python train.py --d_mlp=1024 --rope_base=1000000.0 --init="normal" --init_std_qkv=0.04 --init_std_up=0.04 --init_std_down=0.0 --lr=0.00923 --grad_clip=0.5 --warmup_steps=200 --schedule="wsd" --steps=7192
MLP neurons of a small language model. Each row is named by its layer, matrix (up: input weights; down: output weights) and neuron, and shows model dimensions 0-255. Each number is 500 + 50 x the weight over its row's rms, rounded and kept within 0 to 999. Numbers have three digits each.
Before each neuron's rows, "fires after" lists the tokens most often just before its 100 highest values on Wikipedia text that the model never trained on.

fires after: "B", "K", "H", "f", "F"
L6.up754:462461586444362475493496464429473499477483560484488375447452506496520513453477513524523428534506530420393501472428469524523499486444475521490624475534485466529587487409482526634467498399528477556468532522528450498490559523486418456485508551534489499561555489559368469508444488500606512408536501603433610533510462481401470461528473541494633509463497428501548487450556469541484467465511457499509540587561504501567456476481463519488489613513492541595476484484545461464531545481511506493494620451510458436508456530441516471476441513562511464485483473575485461572488438455567501476535455403458537431523479507370459532492492522450548383536460492460470430511515463435442460521513516454384447583525586468488408471557542485552476485483449434427520500468442564573453502463383464
L6.down754:498454503407413542565482496495459567520572451496533476476557551523508572450531502438558484472417495404590512563531572539496554528600439572504575505561523464526527426385588438575469473432519480493500512505516572438528597508605431531507548502504559476550504483510525529467451440536397538527485502480478485618506582429477473518514509523541504531452568452507586538465554524428436596515445504505638507507549432432433423425481392472470490543431528576581440510510502582403559464448426542554423459426547526457460428476453470497495442480478456547435508534502482485461511489500524515567575506444525540419557553542514514582556494530510490463496499586485536493515538547515431422464516556452527470481401518437469411504502463493609493491491503409370522489493442450540558471480558499

fires after: "ep", "m", "- ", "p", " "
L10.up779:560538454404480481451484449562482474551567492453499533450535439446454660544515448483434446490500484482445474636457501569400510480476544504551430507460422447431461495459498447475502530576420441434424417438518567509466491531539468525512489476547488413513480484553482417467491502505551492437508391513564543502380487503467531534419489580425514548559580434549512440559520551522552518579451471510529614510450361439534445534504586506482481525429496471595436525568527523465525469537516448435503561581495546454531430405468505496551535558501558430497555503483521506454483483508477542535413529507550486594578419567500495527430510540501548490574511486548459523476515445500554446479550553455500473481587501580452451513516536463487578523495510539565479544625493533505381612498508443
L10.down779:524535512489406492553502462440583504515539495594515513534470541502460431512431512538546487508492510526505554516472605463497449503492494491509544475534519495554454470495555469580496614534472497596426515381343509584414555483420533564573416475611498485493439448447513502545582473490473405502505497455531536556567509485515565421529506615545424452524484496535592507523583473432510473574503477537455416464560493521444428404495440475509466518541499538470568439533480503546387515510571408478437482392514449505467478542423520489474452453518571501407513464482473381466556534443510482417438485566484474522507506567492577560549547473453489496450450518521513463432550497599515557550461565541411611503348549547496497438530514505550478455516508561445447527553539461517549521490521557

fires after: "K", "k", "B", "ch", "W"
L7.up922:501485546439502502588459439457419427426470522445427387514558541470507488483499460453506407537543526525557506593534523480551449539498414558503458503446542557522504430512486555578483477425491512520459496545515370517424542535509506457554476519516421484476509508539437502500470415457433495434527492449522545479561565533501478466547561527570426488516558404451537484510476473385543431435634456543492462478511525603526444521508499545450474533429403516507496468485509538461480539580474484446501498407508490454549517465505453503483635379528450518514463462498448512569517468500542549563604446426509467523555512498460447505546538510571447529526481503539476438550494546530478355384507601501399504561545512511466515504593485525507349442440482384410485459508555582473456516541557476
L7.down922:573459521459555473536513555555495428509480450469523514522551442513440467552562499496593476472530444454504509562498522421544490428488478525548542415560533550537493492509465437526381469526519523582493479615492564453402564449563403384515564520451519472519440439605483437422470591494440476433462521435438515396531606506579400603526516497440489461614404562388484546459533504535451471572551477471525500548464479549479460495498424573516525545529517449511445488516418515485502425505512525463382449509514444485522517578515525511516432538448503519520480497465529498502464492540531637562514512522528483487533500517494479487610436473513543466517462500519502534475552517518561545429579543496449437428541510519658516414498428500436479532512454474522408572487485488486542524502446650

fires after: "|", "gu", "c", "–", "comp"
L10.up46:605571383504414511537524554545581508409521519554500486387480477500430471558479497474489442477557520584447507623486492551513563466448503447506408523441605476440449517461498498401436508443477455561475480495452509550509470504512464661490527462493451406454594478500449514506445525493461513562447384409522537598511488519472438477491532520508491465501497512579565565427462444418453466502589474443451448526570502517486447533518521393484483436431502581536468457487498467479458518448397544411480512526456486572595493504468612518465596511562535507514475509477501463557449442515507435477471486531476484512446530563573485426447503512408513449458465528415520511531423412463464491500564478440502506565598494463546561518504389496575463423548560496544496447527490408535452420496530486
L10.down46:531505435492478551557479542427478453501551475535498562439535570497454510529520497506433522430503459469446447499587401526509474505500513502461401571497530591503459483515418418566496580489549593508491440568460451445476576511490512462474498461512430502542494573502461408478464489593591540473516576542541545504461489511561440492500581537496523465504549508476440476541587432592507478567534461453404491479484483416499504503500412474461500463516522503460542486590491444527421491588550525461424534511463486493539514520456425424482481510481462490558589467635520382496481497464451490539455506489480542570510499472465555439521560456589404460522454556491571469507462478515620402484466515551464512531481514450411483482507414545762428489507544464484550522496524537564544483496574615

fires after: "|", "| ", ", "
L12.up83:462508528471458426505489477486482514400469577479519466465356450510528475531549494457529409526579544491495499440533504528521535496458407364561425474480552414452429553468535423422470378575499482608430420543600488527513446468479538552363568553582582556529457503545495447469505515515587528539555536453530331556599586572488445502509538443476462588496568500593497483526481577535506501529459417478484537498511531516509493550528484492426456490487525548450453450469499459460528430443391501545474543502487536487417460545455517459523528511484413566548514453529528501432535502568501496454511562488504513619433519512563463432457436530479463483527440540557491444487426455448495433565519469495507443606481480513528477529536496539563497507525450441438588544473439477479417483466505436
L12.down83:596512503498478531484490481458517510451502499479475494491461504420511517500531502594460540483561570473493519556489516568508464592453464397503477542526567540516529399416500485451457481533534497551528482518470442541443496503601511467516580503513414516521436457542534522436536422485445517449375571491455384464517482407443501448412509513526546519554447469524517488459517497570527502424587466543456516632464419488560442530531495492469508389484449516465460530528457540517511523524536458439497465513548512549603596451578537448570457496513444524554494511512525448459629478480447465590453511508459505509510512446421497423467498441512550525490460533547588461515557558501440541458498493420566390495498493481520533484533449519794496435497493529556511575440497551545540419567529493

fires after: "an", "en", "P", "p", "e", "n"
L6.up313:515520452520528522509453567523507343407407473485593600544534516480494463555590570528450528495438512523513505496420551545579529504458475587482488468484517446526432443527444421507519454501505519547495499474551446435498504519452520505526504425470518466533378499480500548550543520454459523486512570427451417468403456452542522452416485486364540460488539527472539545463386429546453511422466518431534543553437542507504404444441506479516397427505529467425579497505465504491596463496426485458482461571516504499537541562547533490500522487520556493568506518424519427475496451441497474469500499618499461502577530473620561503469542550486520415515506479418551487561509479393449495452549578604418453448465542475376465559446515580533550469534556482557428483449442420427576469507439490
L6.down313:460481474489480545521442595478450506566463475477536582526458522524490512543442464502440374522517439531569606506540597470538520449536478493487495524405545488460608449492473513590508468469520508471447519497515454477444510642538488597539487465453409513561566559562563509484517456590513571462476411518509478527438457548439452428490471449532501426447592500487520512504570495525506404521444487489463444522530473633508465501525543467534420454494475480451546583502511515565497436449446551458525472500614609607607485503500480569507514499441523540494460428466477343409524381501531491525554489472526470479462579434455482468466503561417544424532452454612461478585478522528546462488541518477528427526527462598539587473508544541405500475486587535459431443440520525513541520544534501

fires after: "C", "W", "k", "ew", "f", "K"
L10.up1022:415487469361441524539569540537434458522547500498486509534509576406638546503508544604459434487452514514558510474549572559507427460515511572445542536482591635519581484470387545422501543414570524506492469483464467440524516431476515444482520398511512465465465384481540431543604529504433535547618567533501519510542511559445450503435421504460468433531473499497431456531549399518539514474603409514487567465475518530603540564429437568448510515525456478537582422510535521417422561510512479490507498526486465520482534582407469439555583402543451522575511483554474418513512495534558635474551511489520467453553453486505510443577507495440530502481549492509487485476485446492558488539415464482498497569534565453498458495517460561460417570489481502512451539517473459516437482537544524
L10.down1022:461441522486476542407573565475482531545467470429435495504509448507517444423473573422504507580517489553593536490499459570431489505533465471507471538522497516538508435461408580520494521479564541328519523545381499447486504471590522508514501455544477530493480528515665467464493574560514498568510503536529455498452501526518546400449456437406544470527489492439557424545468534485508528534516506453534483491487483549500540563521515493456529531520597594540430411446475496504490564406489504349517451504395504476450592468553502447583412467493431517527527503595487491553454442556525434397620424446492520458523557520483511518537513544513510507547472459583585536514506553483628470398431517478505478455487437581519484407492595479549512480522503505517475586429484523444505447454592533

fires after: "w", "K", "W", "k", "z", "ev"
L3.up63:555460470462473540502561533468489483528502526508558503495432532561492501428395463496491427581550469509556493580593493537470549556437536431512521535501496551465498588481473514474434486506485551517509550504440449606535519484442490514538473550432472336374539571538521552429563528525426601495513629491518520516476522490478459588499596486523490482444471532491491471534512518491473387494576423445408496545462437550545450586529461464450583431522500528500491461551510520431420561518627517519502507525476538455531498477458622535467594541522479574417579394558464471523468445438621474440486519489498349481453511600416443551458456441417430506502551490513422462516510554587472495437499557507532570579425486443472483463582453439485492492498505500497480471539513549517467512502505492
L3.down63:551520593509474474463472530457566452414468536521518444428563501478435460523579497475509576536574522534485531470467503447576485551477526596597535474547512500445482569561530462513497514504547500525551422455547434448486514552471549418487374435468522552434518491576472455513480444463558384469506438489438555445486496508575503478485483487467474480492467532538380477472513540521509614527416488518500484468530490532524501443491616584553458569522524474564516542481442577488469381546460454508515475511599446553496467453635461434497398470491523417568510557517528497498541456492504524508499473554504592511639539449604453484466497505490575540452335602439449487439502580450483530511477473560464435512500464480488580535517472550429571430477509476500363554474528563465547472433451469

fires after: "b", "ed", "p", "m", "P", "ear"
L7.up857:475429477491437493480508507469465519485521530454453533453522409418455510499558503523535531483458442486436502482492465557466571487509480440519470446492478375475538396462432499548522519516590493434488403443544471547480537518447512522587556646557504534363580481458534513519497567571530481499552465547487492428499404516498433484431459472436458529481464511456551430562549476442476571520391502465635589530490503506487508571506444506614541552480516487549454428561609579510578492492450473527420512578465535413446445480533544461480452491524522509553497471551478507501520486370482456485468516560546512612514312412559521438523541482525499477549499437503577459566569452413495504500557538464494450570473558514557516534461516417497537538524478500499493439502384460488522478421510432
L7.down857:501482539568477483474574588558496440529479427554479415443551483573505395452525562510476527444496530431465602467519488504499625437502494426520476506494467486515462543410528520509481558493516412505570554486434478443490539422487487609400489577506519523500618528488420465479491492602534533454410507493529511452491389487566485447550480477478561524504560533456548386572530598460516520509499532609591511504436497507448444475498453453549525507478479459586546559520483486536491438514447387439448600478540465459520441474485596528477546405462617470491504430441460445555449468479473506616440494565536503520537459475472470491434515589548521417481504490563456456541465548488483484497572522470411414499516471473486561471511494567378501504490592502563523472610542489508476550542610495

fires after: "d", "en", "ad", "D", "fl", "an"
L6.up16:489408526549406516507596565568487414484421430518588461537528506506426418473514507534471508478567606481474514344519580511544477539526547510541509567561543555488592505447482470436536466519455543437554495434523526591449503529460558539411434468465568487578453515500453547455491515514437514460439481457429447532471471502489634481491438598354480494486490521517497555446462510458354448491478501403521507528534448517517511402446422476466485459498481528474510487533475490532522536459481508530448515555568490460577532497509547477610599485574525554599458478548397451527408495513485571456590449507523528474507436423572474461539556475476502502444523387540486530487520509489492476522585526474571437472424469550392530565511503581496530492503531541502441441412517556473526480588528499
L6.down16:533524504475542575503456462480528499463462439513475506563491507473466528575476503552454487480380417548481530470485538492503508385526583512463470532570424444579427344449451507523526500556484503520518565599514427425501463451479570548534561538558600487487518478491444510513460533511457647485471395537584439397541512507545470447408505550516472543509519532498555365397486494461535532564470519602552504508497403504573522496453560469504440493582560471462461514499433404479568502464550466580497490509453508478476583506534404432539491496488493506571462521436478450522393500526508486562499547465410607497507472566457593504400487592392523506455512555388470562522544530512490496450446518515559400561533462575439562529504531485495471480470490477469509489462496446560528490542573564

fires after: "ad", "s", "B", "S", "um", "M"
L8.up828:473432521466560521416435465537436494535471563501437510428460500531495566473591581549518478493468496489459569490502505553455504493497532493453591357382461575467497421448519513476533486404382457539493460526456484502512488528507490511602468503470506547540471458511533528448538443543529631507543543469491596585467452497616473477532483446497449524532535461555497593523558512481465499413466570381456525531458428589518406507484523578525414577594493443499520464493374598493462486499496508521473510514458377459534474514418534500493399527481450563536472511562494459563450437526529568569460445513492386394506533403554480512515470491411565468490541483417482538521572481414522482510481470580477505408495516545446565537501392439482559523520482514511508416554560547530511516513473477
L8.down828:520435496473557535408482521471447513488503555504461466546487521475516513520577567414411522517505524509417550513484546547450441368478531430552420410500415521427575453536537503536592433432521541539491443492563579482520427558575483439601463474527410510587510490468483508504465444523546496464443517479403506567526522572534494435549489502442488480477467570518566536455513520374541463409565509411472576454414427548424467546528525514470471591480528498505487524531459533461449491496455472476587383374477501531528416525551461530401463546517486651511450498554554504452472488522515518503499465506532427489537450484613603473453513520506518524584570415443492577539581531424588455505514514538487503497524537512504549510470500531602501476474418494493504583475439505558590509489569569

fires after: "S", "| ", "F", "ball ", "M", "er "
L2.up701:456404512563504561426536402436531556459482438439487463485519557526509493474568521469593574552538522549459434433416478502445462514443551489520506397527442547501532538496557521441489457494466474526505480425426474457496377413478538494469536412484480572579439642489499402438478518478577528494542408493538463500474478467506427397560537469514559534513529585500486534557487493535560453456528504454562435619550504482533577550498581493531549522458442479549500470516419492570475455471520551486484505575474463466593545525432558487436413461448607524482594458510528487554539464444465567547436470513518527503537479480557437436513394461352588486486481563533518481566534462478553494481570435573494536418550530445461531400487447478474465512456565499571426478432523573535458503499436524
L2.down701:530505503592477491422516557521485518466460504545554368439473551521490468501478491480470494594536522505534581439369436556471511495560483486472498509586451538561559498577472435470490431453535561531527552503480443481457538534527461480516503515556486495562477478559594439503554419438530521512535545657466520483435507419536503520542503444460458564524543461546391509501450464611605599498541558438537536533495549507467465529509435533486644455473463436602520438433589461523528522477520578482461525559502440575479497495470488477513548437584469488467564447538600478529520451494540561543426435569461502569544513544482440435553438442511514426496484511603424456507491491453514438507508541518441458430528440388465551443518514508432476438475473590573466416437482545595464468484459404